Weights of a small GPT-style language model, trained from scratch on English Wikipedia.
Size: 12 heads of 32, MLP 768 tanh GELU, vocabulary 2048, 13M parameters.
Architecture: LayerNorm before each block, learned positions, biases, tied embeddings.
Training: 596M tokens, 4547 steps.
MLP neurons of a small language model. Each row is named by its layer, matrix (up: input weights; down: output weights) and neuron, and shows model dimensions 0-191. Each number is 128 + 24 x the weight over its row's rms, rounded and kept within 0 to 255. Numbers have three digits each.
Before each neuron's rows, "fires on" lists the tokens most often at its 100 highest values on Wikipedia text that the model never trained on.

fires on: "it", "min", "ing", "mit", "ed", "en"
L13.up95:158125099114161110162109140144141156123133133139148125150161161088112136082165150104127093109109101152141096148129103118127099130156130108178137103103094104108068137163122102135161117160131109141133119108148097127075109163127111134175112160103108090125124121146150148096133177110135144118138134116108116135178160121149107151125154116085110145084112088172118158121158111088133128142168169145141155106130093093158126136132126117089132128140111142111086155098124159112124140129136158134168076141180156157126081129121149145076104127147160130123123118137125129140101115128158141135
L13.down95:125171154120143093109118163113122137111096115122129142113162074127162115120125145117129135117101175124161188097130146138086124171113186113089121127164158117143140124112075168105101117120128108160091120158130154084192108135132127096102140112155164123129121162120136116116128116134134136110121126136113130132143122100131153138131140087139179177133153099131136093112128116086125109111080132120151098096154118153115104078138139149114126132159102129125096112129163117138142157129123114133135162095109147130126098107168111109172163144156074126120133136159138170099114134186138110137

fires on: "y", "s", "gra", "unt", "vi"
L13.up302:130095190132126110117077142098111135158147157172114124156130129136138141076147086107106133112121096165124160138165141078168102124106134120152170139153137098134130169109149139111118101098148106144137094157133117095137148147135118108126117109098106147112144126122149123122152130113114111143165113161129101150150136134144146120136102159095122138139099152132106131053138125131148132146131121062094162102170137137124143100114122116159179114087133113116087121107134127126140148170167162110140140180160153123169126106107143148136134091118102109126089098111093116166156116129146141170
L13.down302:145166137102109126142135138153135158131158102100159120116085103154134144104145115136133116120168134102088112115177158118150175106139137131163105160106112148130161124126080130127108078093115113165101087088134104133132149096105114133080151145153145174128132111161134126127084128121148095124133124146098129095097133143109160139125122133174167161110173119105111087137135112159143120121109158142087130114153168139100135135155129163136130159131162121124131079133124140136086110101148088083089139132112137177123138137152143100146116121088091141128139089109118182122142145147163129090

fires on: "s", "d", "g", "y", "con", "in"
L14.up24:122146133149119127155153148101132146143136136171089111155102175112124134116123117118121081090166132148096135117130186119133138098129110144153157133168120113124084148118130121156101120115124109139146077174127081160121121099124157091103123144131097155141120131155118137125133166130117129124140072138142099098136104146116121122115116126105160131138152119145163153031143128087158128147136112127153167108144163169123161118107095102117168123109084126129116118151100108127111140141146163129160110193139115136138125161109182125163132124122146122137131107110095116134173119114098180119
L14.down24:142123129155141149144095140137139137126149181137093104171127100107171156114145114121149163114127097101092119115138118188165155162095131145136147150145112129124164133129139101112167137126089166144162119132142093145100119144084143143129125166127156120132061117105154168138162083122125127172104153096122122134089129147176087146137087111126127132145138124119119103092145128128102134165154126071093119137137134138112104119117113118118138169143134145123136151161114144126076121119079090153109102106126123148083140076099132138137127147120114070138137134143141164097120113165096147132

fires on: "s", " p", "et", "g", "ly"
L4.up583:130106112089133135134100152133118125154158085112135121127124157135122117067137149128110046133154158115127108140156140126123127114137127086138159167142131142141116097132132128155145106114141097151125109151117105128124153143105109082137122134141104100149146162146107169111134120160127122096126111136113127122121134133131101147119104140122144128097130151093128144073145146091158132107125096130124178108135133115134191120153099141154111093177112096097186141178147146125113135149107116078130112099075104095156142160113172093140074174112150161143122127118113126166178127135162153126
L4.down583:131088088151123149128135145136176149151095110123143112133124173127112143157111182112143155139138129116107179129128132157141136148121157134100085130123136109078113113101111164077164133126112129127133154150152070135106138104181131171116099116110144113140099073125098113163128135128174129156147154113133129136124117143111069120127140107123118119151137061110097120126150105179156126112092118134093115159129118101100133167124158107107141117199149120098154124120124111147119149120128161154122081094150130140140168117121079139157140148116139131145123119117162154136138107168124096104

fires on: "er", "ch", "ol", "h", "le"
L9.up517:143095104092100153146126113153142154177147142103153125125140139116144137116129145118113113149143118116087163110154105100179098075135133153119115104094134110137118144077136127130151154169132101103141117093171079134113122153122117138135122178123112195113077141138137133095158127135158153127134087125110123099127148154156129132096136116121163113141108127125091114133082163109105133110152078139137146117067129146109138148093119085133142125128114150136152165079091163109188134118107101112140118141151137106120142147128170117144131095133116143126155165098149136113170145163104143095
L9.down517:154139092119161135169110125150140117123140114163083115129109119143153161118087132157112114108130105111155083120123164154085115114093117118118173126126151128080143094202122146132072137075126185180142146120135135098147124162154151106088110135138135091178162112110105114108133116157176093122150106138156110148118127157126133163116146114096125095144133127135130137135143108149152092114081144138144134095131118110153127139158125137144093136102140141133155095160138097114102099150116157102119130168155149153110138089092084151101155113132153143125140098112113096122107141107142134138

fires on: "or", "der", "ce", "bor", "r", "par"
L12.up217:177142178143149152120107159112169150104136145116101143169137082143079098133148132123138160152073109115117178133102117063115080167107118138166167141123110100114131131137103143145141095087158112111140105147095126156138137113142137154129119110084113119126107129166160128114133148133115173163152127125114108147168150125138120131133173147106138149098102107153091136119147116123128140164124111104105100141168120115126114116148106119101110136080122118101162135048143140120116121137127129132122093117121105123156171137141104113160129137110133133140133111157047144160110125152121137114
L12.down217:106112148126143151146139136177126145178091138072155100121135134150078112134109105089164130109106133142111130154160139148162168173114125130164114097118127140165124147129157119114139119162091144125134087139138126128161137133097137082152157100144127127093108168101138106146138122160104142135146115120086147129149143119154106132136149099170098089074128148136162131106108105106114151158156093130075145102134128115152100119141125088115131146106123153158117144132114120130129152113078141110154118122126103131153098156087156112123135106134096149118161102128129138169107202117158120068

fires on: "en", "r", "il", "i", "er"
L18.up485:124141146156142159110127100103120132117118115096104112179154086109109112121115152183141129157163128165109119122163133086138077112171136158168123130148158101114106167127141118117098110112163091146125078144112149108158128152143151120175098119152128157148130106158151132130147145085128134142125075117136133119131127102143120135094138152130126092102108127097114119151125123101143126127164091114150132133138133145098117156105117099146156155080125164103040092139144111158124099152135148130127097132111113136133109169121126103135087153130132185129155164143146096127147110097127180147
L18.down485:129117127121127147125123126187114146128138163177138108105109139134161139109130124123082132147088092132157176148130099134159085124102133160071144115153125141110107135119125113112118115176115093116037165096156158160144116132100151138099135119131120131132087142113124141125159123106116137147119121121130110095140106129135138122098146097140155145148173135115115119146114126112144153139102184121127111133107148107124111148093136114114121131152128106149172131121090148095174148123093114123141150120142152139170105147089120126134136126123198110093079105102105145117157143168058147101

fires on: "-", "n", "ic", "st", " ", "s"
L16.up458:172140103112185083126136131107120144093171138097116121140124121128150147095108118116171145095113128123130094092136160106139117139166169115116167128130115164126095120108117115138125070157167080096133084095138140158123165163115132084135130185087087117125172164114149098156129155122134080132120101146144073143129096112177163145119116155117142147126137126101144146078120119115114109098134140146094120140161151172125168105149112112116151128137098136113132134131109131115110119133108084167138085160114119144107152147130133101142144134159086133152112145131125141114121116139117120093
L16.down458:088085143116103121130116134143132131109068096138112147145151154167106142144157151133166117132133113157135127118120155145112148161111097143154079087109165132129133103158134118118133192105100145118109160115099121082165124137104133102155134106125179107103122123093133140115146120106101141134115160111148179088121109148097137151124104098148156107122131121155088126126128137124129162150060105143119164121118101068176142171143138109122097127117133169099124147168119105150116141144119122115142164125166163110135089161082146132103138101115120126095108149130108123182135122133153106149

fires on: "it", "le", "ist", "en", "est", "re"
L13.up455:107110107163165147109128165100130138146137124124151159131137131137134116110158154127130174101091092165151117126131183125101098133150118108164125126125124101091120144132162162116149133140137128130137136097119123136125158131064116121149099158091068142115100140121111196107107148131126139090108127112089122124158162104120126139101143157120099135109081113107118142132127168087127094107133146158121182127172156115107191131140114140088131113115098150095100156064129101120122130153124120097144122107149089135152114151141142183121088145129114172126110117105092106140133124153113130148
L13.down455:174121127163131134153081112148092137114142127107135143136128112144114152107108113179132091149107162138142128121123120151132107116126121120141103131079139169152097149096112131153096069104109112107128096129197150138123154104149138134113124126161090126167140120156144145103144173106137102099093126098127129154145097140114152136148149148141119105132155113117125111122124110148156139148144128073142086146101128109101132121128076145106084106127173152165103106107163151099100162171155091145144100143130181132115140091113122147141087120156095114115136147121143126081108155156186115135

fires on: "-", "er", "re", "le"
L9.up555:162149126141124144173153141121144127145122084109152124145129152101140123146156123125106140156140117166095106094133113084139111093146136147148152122150161094118101121101120149086112121105093124113107108147176093109142117155107095130119092163116137096088125176150151137107130175114139122120159079120129129123145143120137151138084148130123127107143083138102101111125114134112121124046127146114128116122111083127124097097151165154104085145161175149130143163125162140146155123176144098094126120156136117140110145134088141142139084093176132095095135121128126120118111088183099143113
L9.down555:101091123116171098135096127128095162145140146139130168185103144143134179154116111167146104142145082087145113090102143108058184144134130103159138126121165123104117139132096132111129148135098137104139133094140132132155142148139145138146139139127105076115140152097132128125099121095109127163140117151144121124141137138155120160134144121120130074120141163100084104152132117144129119101118161127075127122109181128132144151139149144157136136077130160126104129141086102136129135135113072176104133152132128116110149113084159149127114079142114159169123151153124128133128065148130151138

fires on: "ed", "le", " part", "led", "er", "or"
L5.up679:196167114101120155139102147100110147148066101066084116176129122142107109110126132103109172131110077104155113124141154155141110115084145125177141134128151107063121115130167146154144168128160143104124135146141113146130140146098127120125141143111145141084153122122137165132131152104117136122134140114114111136136166133147134163137124145130158156140128138111131144150088090165118117075175125130092133083141096133153066097146138136130118138124163170161135139138099149095129116166135097112136142132164133132107127111156142157115065116143118125123135139142144147142103097133093124139
L5.down679:116125117135119127144099106111141118119086119143128066114133116082107149110121114120170153091162088131112088139143125109104139146135129077134114076159170110135134120130151138129126112129107154123112143151155098167153188161117098119122122137139117184116150136129181120151116114094065158143131099156133106129135140113106141147135164117131075162103118107119121104114167132093131119112124112142110111129121129127138164151148141152161154149098137115110103115107159112150135122104119126134104116152117160117118131152107182188117156114143120117172105127070143134100158159147126201107

fires on: " to", "or", "c", "s", " addition", "ce"
L13.up508:153105127140114116122142126101160130158165115138146173139158160138086108120102109153124136131114145144123184152127165075111083141140120106187207114144120102114133158113097117118115113131146157122128132187133135149114164102099104115123127104089098132153095153173133098135134139139113174117134114116110103124133169113125090105098145147138134131146116093139138139110176163128141110132162164131120110099103123110128138092106105124066130151089128156144135113125135143115158152136109144111129139136141096085141105143093131148168069116078096152123111113125101103144117158122148155119
L13.down508:171110112105160134152089176150113118123141175100104102132118086118100190157113129123111143099117139130142183158149114137166162098102143159151109137116132115126193139140135127169140127108119115107125130090134116109139087152099135134114125121148139125095158077144138107197138116120140111139124106153128151110131150109113080138164081112133143093108107135152133160148119082107134101172145109107184139106088127106169139136117090108149113120140100080122097146119134127103075105112115116121133137121150112114100098147109141125138119111173135168124139150120132158146157109111158133138

fires on: "ci", "n", "ic", "m", "leg", "s"
L11.up164:126141143136184132103177114088119138162101140173110089184146097094067126134119095152161123100111082103126139107103135111104141098167119118137139123124122153146110145109153120168132080136127130138164111124131111143124189150132115141123133131104121156108120138183126129087108154105136111135123118124136122110117126117148129176109116165120129122147121127132125081082138110116149129131133150112102124142159146171110134132159110124152127164153150115140161148127062147134118102129182117125156110120131105144054135183130122107153137113155082104099098092129126097134117112119083131132
L11.down164:116138159131121101124137091141109162114155125088121133135147113128093113146176107123136139106143140131121139138089061158129157143116110115081154116173159120144115117130124092117124139104133159155151145137098155124175140095133188112118111141153153151156129155103125132164152125163130109124153142131112175102158093150138104109114092103156140143115167082148154123172090125127143137134084079098130127143127159092094126072129129092120105158092131120115063104146097125114104151136133072169143142145106137116118125131149141131139104104135140119109104175107121129145138096138134168150

fires on: "or", "y", "il", "U", "F", "er"
L17.up521:113112150137132142123106103083120149114151144139138133152105139128111124142107157152132100123145086149120152125119147116101178134141128145168156139146102095082132162128131148114159144096132115132125114152107128102156120115104132082172104164122119167142126117134138105123105163136168133107172128154095126156118141152162127139112142143111123116128114123172123111106081148143128109141148062104107127082090128122135147116128069099115142177092112129152136114105112110175166121178076124134120129116113079127136118160128153130095112143108098211147148153121153117167108130099129174156
L17.down521:136125087120130089141156124168109120157081142109112141145142131138140128122126089109145167116113097123130157145179096119179131128099133163077105119099092140129140138125096127148079147108139105095151132118138166146130155145108160151123114075101122132146102127142087118188133088131138104144167146102137095172140119137107154098103087132136095100127165136103121143131107122139135153103102156107135089133086132148116105123139115177156159142092140159157087142157106128157134136135127141116138113172181134079123127173151102139149142158123091134141105126129127120143135120176109163148

fires on: "d", "or", "st", "s", "il", "tor"
L13.up265:145120118116171138114132174132120121124179178090126103118136123118125180091137123140154129108083169173104140153105136083129115118157119101138163140129120118109131165144124131103121101141125120157108114116138125170142138141136095129104105163109106146130111161166145100100122179113127117130141110120174088111166148124132085125119108118098128148126169134118148100084141100164123140103105149119155122117162155134099110125151079119146140140054131121150104136135124098165155130188110118115136128188137095126132166113119156150159135087124099135143172156079109141153151129125138124116
L13.down265:084131139163149145162123157136153171173104093151140119132138141105138120104130132125105175096166114101189148098091153118155106134100098126112085131135084152153132134116161094145141139149142112140140116118104117120106171136145135100175141107130148163142098142130113128134142138128125141159112141113155141127122108116154122129171125136136138160109158136132108153092103135117081097152166125151073108189072096116130088114112162169124142102139141109129110132153138128147128093137117092117134128120105150142107110139156124133117124103129131107154102095191056111112113104115102130088